From a checkpoint of a small transformer trained on Wikipedia.
Architecture: RMSNorm before each block, rotary positions, no biases in attention or MLP, tied embeddings.
Training: a variant of Muon for these matrices, 1005M tokens, 7668 steps.
MLP neurons of a small language model. Each row is named by its layer, matrix (gate and up: input weights) and neuron, and shows model dimensions 442-633. Each number is 128 + 32 x the weight over its row's rms, rounded and kept within 0 to 255. Numbers have three digits each. A neuron's up and down rows have the sign that makes its largest values positive.
A block is one neuron, or neurons of one layer that tend to fire together. Before each block is what it responds to, as a language model described it from the Wikipedia text at the highest values.

Description: Letter A, a, for. Fires on word-initial capital A pieces in names (McAuliffe, d'Afrique, Ahmad) and on function words a and for after verbs (filed for, received a).
L6.gate152:165174136163132086125134122152154094084098105086072160106165196184099104140172186070195131161102086113172115139119086098131137114162200111091112182181154132085105136069105100106166156110165108123138049138127166122096106122156157151151119161093087093120097102086139156042159069156144139101185157111112095108153159107078130125105164150099150120143100142103122026098160117191102127085147076116101168090081149165092089108194068202120127105115094115137173185154150184154156131139059196134122169090108105099131138127086125090109156129115095153136148130142110124133171115117130057129
L6.up152:082084182107157137120138158124091230073124077168122072143097185136119081130124147090131135235141081133179145151102131107112172147094113087119114095180149131147172112128136151085108151177149177097148139140144191149153068192110135164174118055105158154125123129175105091081094140130139110152167121077106150121156154149076130153146134126092097180090126100119103090152150162197154127141067097132114131108189130061190118137114145122106109124127112145167084132177184142067106142164059161150163168186111138165104092077076162129142093177113189134099100139148152122097153121118123156155
L6.gate601:093160107170107122157093152156185136057153171163112128152125114166125143097094119082130118116189120149057199148090122144069177140124078151116129136110073132161117090137127182124136084119146140122082118130128091175184132107096129071113111120100122131114141101113106104037165108188150103095094152142131108177130135163141099120098160168137080125099083119135168130104113143175196110105124135193086180061143115072076144074122092122195179110058166172103112101069121105156113063075147101142135149106105074124100085122114149074086090152156117144134079131110107081132157137104061152112
L6.up601:168122138107156069151123146116094117110115121113139137153141131124118084045082093116098117150156165136064139064125146136135147089086095170080115170161090106121102117127125138097063118145191119140206152098144084133144111110044109095155115156135125115180140127023093097071151091187178101121151156069099095091132117130076115109130154086133155089104136204155115154075130088128092147153145153184125110130136124085136149129139157199131161144110152078154096144124084136079121092154138140072075103124106175117151146066130177088118140112156126121108080171110133165175141109149117121150

Description: Indefinite article "a". The indefinite article "a" (sometimes "A"/"an") opening a noun phrase after a verb or preposition in narrative prose, e.g. gave a, in a, after a.
L10.gate252:131171113125161157144093061127120129154133120118065098154099133115171133137112097121103101148120128112069124134162157136127121151111121141082066161143160116147152103136040126130089132178128156086104123066060124117115094109106141162190117160130133101147109157092165130122048082140128151137129145183109168086183173157054115096064093167113136128134071157116135142167087141152156139164108103115185230105133085114139133093154109120191184118090116120122132157136130105145136119117169194081144154098159115158074124125074111114143094116136093097086178138103148172096110159137123095105
L10.up252:146130162155124096081127121120133122077127123145132092181042143154079167158110154167119133070121178112116166119097095171150187164059125117083125145151115096128125141191116208100144114117159139137165036144127184075116096106133185135139120147081168098049080126190193112085196160161117119171091115155107122165111118193108122140077090130098166093093131072142127145122147163134117111081128116102103166139138135163102081071164141061188154103144113131129178154095066072089201173112183123144160148162176182128121115124116154149091111107140167143066151124134152116084246149098150193109
L10.gate284:129108142174137143142135110127128140060210096068130114112048107129144127124162136184090075200113115162112125175102169157136189151143119113115132146105156090155144056115123118063143114114127140160152158151135108157142112145177089098144157056158137107110149123154143159114126097196147142073185127212115108115114150129151150149195148140122053108134098119090122158133138151127109153150150139205092102193152139096085050161154153146101103161106174087123103126073118080082142138164174097103115145133117123171125079137125106123099117146122125098171133176162125164132177125143115135138
L10.up284:133098194129085173119190112120124164100132101107106066097161128150141118103139128123127121066121141122159192155138125140102199108187070135057122102126127187096137165135133108082160167159148145063099148087127165075131089165100089129151182178135120127053076115095145124098133134158102160114058171104131158155123113158163174189091094084124185119087114185139103135201105107149081104134181094111140107101042138176114126084121107090124107175168097130161152191053141119124113109125071162065122101119083115104087108154164105091089145109108207091123133204145172130127126110133113170102
L10.gate457:115135130145170139114136110184115109131130138163150148081084129143093124126124129085194114089115135108085114108158114179100113098168118153139168096110180129124122128141081152112191199158138142084116174148105130151043161180082088053130033096122161137083118123162098118170140105150103147083139159162096099173127073139150161099138139115122156138153123203049088101136111082118164112128089135088118095159097152071106178118116140112117122154129107154125177120162086090132068156151107082131163120183213160159079152141172119112154102137123110105149111213119178177105102137121189132146
L10.up457:124112178130140122102078132091133135100152132152134045152158121144119081144121228135175112142137088048123145142125155144120189175131122111158145120114148190104138097099043117145122187176145123181143135182145069102095172132120158139107182100221207102090139148138162090128135136139098154110126150121147176127141158094144154126124144170124166137145097082170074194060097165123182147145161136111133109117042140179097077101157099073141123116107117151123135142133115117095123175098104058132107096124083124115126157133137140156161129129121130138077085169103151116096149106125187139123
L10.gate581:131145099194125085164134125154146138152100168151113146181109145140098098124137089180134150122105107144145069093171134136157187094155090129095181071165097148134193124159123095047139115067123168061075094090130155070166133186132116149118119116156144151147092149112192086155123147129053091093174093151094138090179121154127114095137111147112139156085151108097143125160103041100098136074100114109129108120129071137119189102141122139099142127146147115107172136066113143161151143129086168142167182152148119138133139107084110098121124189134184160187141109135107109138114060143108170149
L10.up581:150176182124128167122101106191161166137152168105137135126124092157121134164069063150110150109115162152119146108108108173149151096111129101162079134082175102091060062195123111100180214067100120160102143100099140124065134105131122148138086158091100150137167128169158159191183157147097161137149109136113125123153123155161106123117157153148132107155142154058154111072124177059085098144221142092124104150152147153084124063179118102175119165086097140152121146128114151177179122159165064079134105136088148101175085126072107146128125163130181158179166138119106158150145125183120122094
L10.gate944:118133134143154127100074135131192161096141121075113117099097156147170141125152118180104099109177167147173141109113166204112108116125144139104118092183134087158102148122139124109118144127157113047120131152077163122160122121153179134155130087128101145107097082110147154140070081113129130058090172119180134083110155127119137087162080122145139132131119099099101122135081168185110123159099125142220065073156122127165049124135147154127125084062167115144152091153148158089149090127137110132079116119102093196116178161075137123148058165157131143104115109064152122164131094109162127078
L10.up944:156116106168128123108128107109133163067119127126102118104094114176127105120096131124133107130157143110148144104148065120119183175114129101086129122111149149096085143094113129131120148114154122161156084106155216122136112209189139214101133152101116156115138167116127035134204094099134097070183136158099057159087134175147094112128128168093083136134125184042111178117155087171126140121106177129165170149151094090127116108118126135154163133204127105084203139125140080177168109106121124112145110169149126154112153138098083123123064176115178104116154100132163119099171119156100136130
L10.gate995:123138166195149143127152149083141125086099109108132112148047159089083152143128103119099153129149132063135115120119101133112119146154178032063173102119130118128122133159169165115110123148124189073087089103122138134177077098124144089105171116099144178140141101136119113140157160165120100123118101158107113147086095131108099091138174152086129102141110129076097146082086088133163197177106160182130170167153140112193106057162104108137116148158148164110104139050132101105155148147135169118109131123164120192106114096122074099124112078130127136115147073130081189170104110138142142137
L10.up995:175076146121127132216115100102180155119143194068092096089156144129122163135206118121125106141089137118152137135154159145159141162152159125090119151120157089049073139170202138140145114038055210142128127160178087141052120180116153153143113140179129141214141157071123129133123098131126148111071144153157141178100143136101077144118142156091163093172085134147121165159119092150151115128105133069107150093155152182142133125092164100123122178113110198097107120168146113109158126078113132135131200090179168115136147145066111048181135175116195175160145142129121240123150110096092153125
L10.gate1013:134172136118153150125084140162165124105106141176123139138118158091128154172057138102118125161095109173099113059104078193092167147125090098107150073123128137114146128086147117107104082148193176107134134103146119128114117173184152112172148145131167140167171132094134106139093097132111139127161124211173121115069050123105149178082165139147142196121096198114100143102193112074133129070102126126139117129171117136113118097134136149114167106117114155075162114155109098205143129151139154175128118153185080091086085161133121182115140148147169141100113211148192136154157103128102169130
L10.up1013:196154133152103121077144126158140072076089129137156115110141169099092076116150070081062178161134142095125093129127107105092116137149101137158169163139175144161105110083132080154110121120119113138137114105136059116161116133166134165143103159131122122120165156097143152114118138121059120128096147165106155165127081127127169089141139127092119102156138131126143118129113108123151079124114142090140120138149117112128084118141139110162076121033199131116176141106098123149136127131117127110083165182126080098132112115122151111117139118098121147112201086139158136093159109167091087136
L10.gate1020:120129117093092150093117155134105111146127134151160131122170111193053127107131157046139217151160181105176139078148155148125115085140077114095101167182103145192062141108138109087150136135113165111122115070112113104126103131096102146127098127169125090152072113097194064154091119148084135158120157174108144079080129102155121093087101067171130126114120098133149114085130083119096129090080142166206143107116134121089099083118151108091114133127144033106139140095102086123074125211127081182136144148144181100167121094184131128103056150092156125092141104152172084109166094157159113152
L10.up1020:191113149108122144122131181142167180049165167182114078137084105097152102149159134185153097107118204131148134167128112191119133153154117135194101079128135053114121115152161100092142144148147066164128050129123127108146123131143189169101151151088134162084199151156088146144108177158145121156102115142117162158110088197148123081117124149124159197101149147077139165133124159129167138101131177126103134147173135090171067143174140143074141120095160128100109151158110130099129119143157181103127096109125132101124129069142132130132108155141110104075151131157101153151172142099086118143

Description: Determiner after preposition. Articles and possessives (a, his, her, their) right after a preposition, opening a phrase of state or circumstance: in a single-parent household, during his tenure, in a very bad state.
L9.gate216:154086152158160106133095151092128127126122144132148116123109155116076148074129089153105142122202188134189065114182093151155167115163093160083097138113134162087124128145149188117071141117161107160129106133136149138140127102081155131239090106087124158122121141152175090117126154114113117129129125092130173069115131112077135144142146129095139120170119110138146153167149115168086165099176148119134158170153076150128136166187173083068126109119161101140159130160111100122149153125134154068147149098086150133145149127075086111148154078142088122149167134103152179111129181151182093109
L9.up216:185126165099073167127149113098108117144130107212085085157137078139155182155147143134191123120105101095135151069100071092135142104118134154184136107128105116171189170154160185101112144148108130051089161094103180122150117118141094092136145081126160050157071141152154139131096127158138114138095124124128194065120098100137150102117170145105101092126118106151125103180123128097133146156127143115080112070217122045120102125096110129096129133133113098109168129108100149079190119158093096128112107124117165141166060172124143192116178146200138125145161139084118130090125128100129116088
L9.gate258:081142115164108094150164120116135103173122142114135079073133052144092131198148124131018094128139162086147170080128097162141104132153094142117132123121134139102065146130044091122161138146165152076180095107158166124116136151097110090083180107107118152078191131145143139082137153164106067136104079161138204140111172178115123170066106130144148166165158121134034154090108080115042130135069125100128157084180127105106111095147182127123159168153135143126143146154131162143146130089117172126157167141123162163152182143124112096131140123061082085106108072167132112097164113146134131148
L9.up258:151137181144123136114111132122132162086104139158093139110055117205114132115100136140131113161132126081143138098134163158082132136141164128145161142181112145075138134098140185095144116122142100119122131123102130113069160126089175084159196159122093125135121122106086129158083141171112172054090145230122112077146096126159164127131120137185136106095092086081126141129144096147085157078148027125104081111084134159112050136060137130173140163158208146093119125142151092129105159136115176139138179099179120085150095178150112162139155102099128163210131106085130119110117154132101170129
L9.gate599:133123074106090128206157119135181101137117135108061156099130101141126135113077135066076167198149157141185142148045135122151133101155110107144150178172061127130158110098100136115096140108136148074183138132136142168095155088123138148158110109139089156103094193098168160094093108093157207123132179136147139105136123117085076095072066114150130100135062126182102109133091119165088183150102163180169119085149122128083130146135176112131093121122099063157134086107053183143129125156055105129102132139111124186111125165143090132149106117109098098144155166105192163186177172112133114149
L9.up599:142116111100123170160156091143168154136143102108133179098063077142072095116151186110108131148058077039134113116123070144107124108197132156082128165053141109101185128110070124117114149099135107118170156150094144068058131100138189150084100164119090071172159152168138082148142119096064103133105098161090112153145161147114115135096175161114125162106118128167147080076115151203119137140116159093153145099096150134144125134077172133121139107123148144133111098112125140141154159098164144090064120093109144082109103108179108146154125097147103117169127118090145129108183142103082147125
L9.gate1042:182113121118122101129116093061140135157157157135115219127102083095150184112204192138069113075132129162108152093072150157119131116147178123161124117047104125115135152153095102125139088130157123141173136115169115163103180197144110149098089135127136167159127155136141211149170072084118091111111146101089151104209100085129077162179061110097167129136103077125107056130166073099092154159142120171131118141131138109122148192134138140085163071076114143134135118132118137130102119112113134074162140089132151165097090066110147084117114126137186094154145173124177158171171117096150175061
L9.up1042:164143137174173149118114142152124139145109114122106192154114114107106096114108098203160104126054122136136077097127073146144127090081036130091105143163107099083136170147149103085107125175076181122076036074160102186130119132135069144170138171141193113147159167157169107037114118074078064101118100078158127137163131255075157057120102071114111120088105087150096137114147118131112124062076116187121113110193124143127130168066128108126139100112158120167089175113108149137111092129137143141129112132119100113119114155132125041103103168168170103153167184173149167108138088153074101104

Description: Climate and habitat descriptions. Function words and modifiers just before climate or habitat wording, like Cfal), before with hot humid, relative humidity, tropical, subtropical; otherwise weak, scattered.
L10.gate114:093146135140087080158077175122107153106117038048114183093153101126097122149124104118066126128173155123153111127118097150084137098078156142113147145123138099144160143115081124143105129188167214110122119130119076110071134134106123169199102189081129104126093113133170121110143096072209153122144047130101125128114119128142115124080143122169127138162111150169198161108124109108151118132074096122084151185065139081196136078158118132163126126076129124127110157084147200168146118132150114118182114122093129153154087130094129087101086092101128135085204083111168140145170080125092170120
L10.up114:160150066170116179130141096110163120102132153088113095132114099126113114144123111185134110154189175167115134147159090150101098133120155132128151120093062117181093195137101127121133130102087121146077050126094131099103120098162124137168146132145109113094070184166175094120172110110149090179152147151157112132138135126101114136121115185132145160147115170126144108144174120141198063141146195135186128153099119049085095110138083132185103154083081140136132151173141126184089161115183161173108159143108084156142170086155130161100149133063172104120145120130139164186071097143148090165
L10.gate504:158087116155092158152149122120108081133106119096099073123106152093153095087158146147108133086136107113088147095187146122129142120174096112142101146121126140111143123127110162147167162167108176119133092108178135225107145152136113184099128146091087146151154119082066169060095129091149172167106116103138155165099102162096168155112120184131106144101069152145151122198124114160113151160095146139213114102158111098104158114146123159156166085156142089111094106171106107069142197110160191142157077144171164207165124064122104084154092082164159076168125145144105115111132116162112122142
L10.up504:168090112125096106120126142157074118074159091045119098131084140147184131088115136150069092110069149187153143084114149168183074164110111129139127116101089157121130136141122094128123134117126151089180129144140079177083131144108113148110166127172090150146091123156121159068040105150094091136107103126116133085148114146124089100155079089094109073153059084126129121122157158095160102098110126144089131141136149124149106134164103098097115127137074123077121156177159121152113136107145140130185099131141090160137108079075118095120134093126117133158118053160081103139117145145105171142
L10.gate545:098120120179133104131103057114148189138104122117144152130094133149068093094115197101075150139104117104144118129111096173098158000115171117076128146138150125163125144096120117120167091175115126156113067144103176120062137135126125120145066133136069147107141190133174154138106041106113171154135124202105159087120186123111111136125088096116122107176125128196117127097144093113093100103113114143128110135062160064104090116100082136144126123090152117091118150177134158159101128184160139102153128113148171169093101144077153079135111135107127113104143192123104137120102156103145109128
L10.up545:144154097153165150087153157151049141084178112120130155073080139159144114168165127128108121161149102107128125148139105119033168126119098198130117164183107150158119123176124118130176099122114126088127094135174071125124186132142166132145107132111082076142090063154141128064099175094122086104141137199119111122118044151138091106122113101095097071157114106168128148117131139161055128112101111131152150170105138169091189147132146109180164202097163109207145143120176161199109141185100074087137162116113159095129160129135107157124081163133106052139113139169150111096070080057151188097
L10.gate556:132067161114141139165148127113089102121073140139127095180153153105094169105117100146097118074161091135112127165137135136122167172166118138154155122128114171110113155138085138104123142132112110131145151140149109137131135114129079125122107095129159122143071168133167188136121066130165152159134135146129103138109181116089143158139106068182126158155138118047148170107136064163143167070108125071132113138117121125113123072140159128159193154091126173144181118164102108125211156115119174161138118037151144150105137174108138123124129138088132132157174143114140149153163162130129122095
L10.up556:151094117158164106131152123128105149184049167174114071107118035117146090128167190122082125146196130193159128098123137124111109167162147118127084120074119124196131075134125127149197123106100130181125110167187140142123156175116101115092133171130090133113112153169167153130140093094163128060147106066178063142136110155120148114106094146147180163158138118104122133147097128153082144125029090089177106103175125143142079160110071101117119145115136116138176152182125117168109166102082144129149128135136130177151134142147126202126077154144198096137104100172134123158122158149107181207
L10.gate599:091193083108163194104154135123094130163129103124107169147096101115137093123184121131140153174167145127142160146167170098131146139137163137131151092079142175118102088156145095163133167196174169165095099121077106097120128171120143162105139126148085157163123144103171189173121128148183145118115115109168158136144163148123118121134136198123109127106161086169102167099121130036138053166138157116168076134126135116089121168120054142193163153146147130065192129119079114167181192058087179130155118124104142185127108134147109145115123154142137124127147137129145142172167158134074148137
L10.up599:085144136135126124148208094048104130169126121120120120132119145106163091121183106152141126138115147144148127119126166176192168124118105121073081108127123122153108165137113177153154081128135199116175128131098124122095111123083127081083112126150133129137158104089115134171066080125159137107109109152172141167181200066086189096122159134094124211123121120167114090150098122178130089144106159155122116099114117165096150122117156147133174073093092198105128108157106130144080133173165097085174120082108104108103134122155153109090129047139175110146111138159148038113162097101114154156
L10.gate819:185129096150185137127175125102203185115124112118098108188127091086197103151150118081131098109078124158087152095156117175094069144106117170108113160083166135137081147195122095123153118184098130147134127140081170140145098169158076099144092087112137161141165183097159174146107100098150106162148164095092122058137119120130120134142190115151134128129020109110095159111130146082183184079136128152120109095178119127096148082121087120118134137132121122097091119138171169181160118149192180213165097095132045157113083157129164131159149105147089054060165114116124162147204134124117140075
L10.up819:146176116157171147162152110142141117140131114105098186142130164111092122165162072156127141136158121128082165126155158102150179156179131089105148074158177136133128090126104148107147082093129108127128149157113137114091173092137173175144152108124104078051113105101164139135174095127088156173112122157136094149103118097093121139102153118122087129106093074107148125165070094133172130146154123106132141122118157167107089105198028150112121085106161097139116075100085170064169129099138139149078102159170126143103134099199153098106164120109075162145208093165134143114177105116144079101
L10.gate834:154151069175159113107135113088134143084106098103156085164106118134110190076139145116122121128124058153142139111112161166163128105074150163098174136162102090144099160073119137175156078072034100070120090135126147197089110136111149113119106113107121135136132123112158168110099127148097120120143072155138138166194132146121188137101110078168138084143123155164131047160127147142068080093171109149111142111171107111168171074151136094157178065129075093134147170149156126101155108117197174135153144159110138152127138122144124134132089103092169119101135114151133120120126183106103081133
L10.up834:186109112121097082134140155140124181122102113114116160094117076152156142158093123156131122070051082090120074133158121110136133232091152154132117146123108061166073178101131187145131154171050167125102067113080098066078188148075173145132095128136176100105113134159161102113155105139163185149113107139108159134129087156088101160123092136185133109118079197104132101104133073092145182130119108081082135150104134083166083122150094089111131171047137119133110042124112143144130094123119154150159142125162111139166143084142116173146108137166043186177123113106146120144134076092100083162
L10.gate1232:092148200106056132198185091149120136174119153118105116125094117135118152105126116097071120142157208175143136136179148137054184139154112208109175133165125117069130174121130076147108066127096085105083099146109129108175064082172115185059148096157124150108156123111132144094172028149138122122128114167101129144124116133113152076124153125180137150105114143103145093121117112140120121089100170124166110082100115157125109089119093084126131134089154142107150122143157142147127187075132145183133113110121147179058168141163151137144137121149129165131102125156138071124070147143104107182
L10.up1232:132160136100110156134183077148122118178128132158087133070139138106140123137163133143100145155126128164116144160101143099093151089174148156137172091108163143076083143172111161126090053072156114106145120122073095064078116151152109153139129150112125152133101068143187178063172100108120181101198146104149125141125173132158062125147138165178162127105136070153135100103121097120049047118146135177143105063167112123127130109087131136112183138142059135102136103146146169139160147105183165190095126111115138106123199125119099113129200069142095073151119086115074117146176130139184123116

Description: Weather and quality adjectives. Descriptive adjectives before a noun, mostly weather and condition words like hot, bad, rainy, moist, and suffix pieces like -ish.
L9.gate15:096177079131123154159179061180196152085118126156129190172120080118066106122113105113118121160210122099110131076095150170139129147177082132192168096145136146169114181124077072149086124133067073130145096126094045144093129134118084150142047149161114154153165125065082155178078122148117161095154175133190126176124133136138141148168171097108142150144146136152131132145162138166152134159150147144110142176126118088138131085220172128108110101148150100159080137119141146100115142086169144094122141083158190170106112127059125166131137099134115195116097126083197106129134121122133153151
L9.up15:134125103165142091094178114134140168138151116124180127176134088096120133136154117071102074102075140083110129112113131143165113101062136085113093117076150134139127153127109131120082102144123185108115106133132092180078161133098176147127130148107095155156157181125144132150150127119119120082115144133147170110147168101078101100098133081143153114148156117078076160169124125195103128090160139148104223132123148110136165050098125084123116099137084176152112142121105120154090101075154062144169122094120082116102116142172161121156121105183142138081119062153105121172124170118137119173
L9.gate27:125066167144089141129119149110088136120103148111148114100179141089150183100131169147068162114106138149135144173116119130130118145112094107124126135106111190187057095119137146208173155106125122078158122079123106122068146085075135136125127133125155186151129181119152114133136147057171158137118155130117159175153157129100153178145172102118092137083124164120108111188107104108131170124125158135081092158067164101186107098153134082120127152150160093114125168106081146109143097129108142142141107110146098121082154141077094122151144142157122183148162135122144136096137110139141120152
L9.up27:124098143143116096153124119129141156044125074139132150154197136124085068169154120144125116111082145093132129156123097135097096120118098138139126176103067118160059122109113147149165073114129132092093126205121159135101121134188175119149133165070175155077170152147134105132119081090114111180128111172142161141109172165192108173155171115134167146128095113128180094111138170110178163081168172136077165131101129106152169143149134156116122125121100073077132117108136187131130170085151109102152163133164101153062090167180158154134129112089057109099077152092113119099099100111135152151
L9.gate372:115102073150172082189180099105146106111123175110167121078158146120161201119148172149109108158134108108140055150081117202150083172076106130068149104143144100146119156110135117099149099135122151183139112112185081083118125174073234164129063179128139125102195195082116081204146106155147123086126162084111144100147104137118128196130164145091097175120121121093092139164077114124151157070130121147144110130199080141111103111133158075091118114137109125138133118091111120121148134128148105130111177130096138106089133131121159151124142177116121126102084155161153130128110127152121132167
L9.up372:203095061105133128157153130133138090118106128076155140159147087156103084085142135118144177105145068143157127132165141152179088172154165142121108183165152165078133072110091097131118099119128067152131108142120124171134155103146117147097168116077101152086155117116089147142141115126177149120135113116126131110153181058147087143142132145067077126175099113104142112127135108074179144124115149136114131123092105077166158113106169105059081048131125133131163123109089116100083148116088134131110126072128146136177117157119112128185193164098196116140158109096161162090083151116140076104
L9.gate1258:079148138122105119180038057086161067094177177126088110220106154161159120080102126117141158117113172099125162131135191116122141147075085092181124077099095137104131109164148134090102163105078130119153108089219122150141184143125176124120150084141111124109200176111151107163178096085106082150116134132115115124113164154144186065137167119116132209120143111096160106157098127121126099134108084134115088080097122142127185148098110145128139145129111077128154102103096135170177110085082091166179138170147114135082062116160136081149159091143185105133140111116100201124154179169106096145
L9.up1258:106155161104099109149118145109163141145146116103110120168146164107196075217098070045119139126130173084183159105104112177124128143097136197141058088081130133117100164149058120182138117116173143110157115146162042129111102121165130137093102177118151135109175168117147109093110119154121148099120094112135166171158123092140093116147136160168168139135070028153110080122101140103123122053166164132119082117146121087103180129177080109192112136144154147138100117150098149145106117093140169142136131116161130128192155080119090143119170163187061094043042137074084066048130133159093135103

Description: Auxiliary and copula verbs. Forms of be, can and have (is, was, are, can), usually right after a subject, also as word-starts like Can-al, Is-rael, be-acon.
L6.gate417:104114118165075156155171195120157140123071122108124114119176084171102071172134116061138149107104101111098154215185117097157139145145114082064109087131149168166137123144143125110183086104168153113088101140184108094116109118127171101130150167175217118082117106170096089099095111131168170053134141119118106155168116141051090094139118187068091119108164171130174117128136099124142109084139130151167101161148094162064165060091095039141080102149174130155112129155172122154118207089133107119138140155109152167083107143200130145123095136111105121102116086079150115125169162105101113124
L6.up417:171095060148171160122149116168119135075138125123090063085119037123117130084125197108109153128118163115134155100130136134221069149107118124095086103126053119166141117143160123125115149184071076161070126179142103175085120165134134153137110152135174133144108165138139107129168175146115087146122141120124139129137129137095114130108112170197190138103116091147141111151135143158200162080115166149105167155115159121097119169119120127082159078153111190125102161112137154116130145131135137163119134135126098059145130099174207127132143114109112140147050068092139132162185151133147130169
L6.gate628:154131138161090114199144146174165109124114132157206078130094113213123121136149129079100136099073046168163144167113132120131157095170089080116088166142198147109109159142207111111146115075112107133136123127152115132164181164112129127080110115111166097057104138141168105169093145118160117138103105141179148102111175164109112161147186101173116125151119067160141116122121173139175116103102133118176183114120093053153119098140110072120116107117083086139107098150132131136111126151118136118157215174124149116113139108108083155099109162043120090145111137119179118152187159081154145142
L6.up628:138122157152122114168092119111104135161153119103160146104158140105166137140082113105153043095101109139142114181168134026146148067142079142139078154149185127145141166126108142168155112147222140099147134148117105146115175150080155127158128127116123107170094118112103074142112111079176080132109084168124164126073108121139101154169085095104173153151129131191137140125131127110167105142072155151148121098144161153159192151149082181077111117126105119117142150148099089129153154130117115131188135166099195123056142197149146114141104103159166098080179147133216135107153153112092109148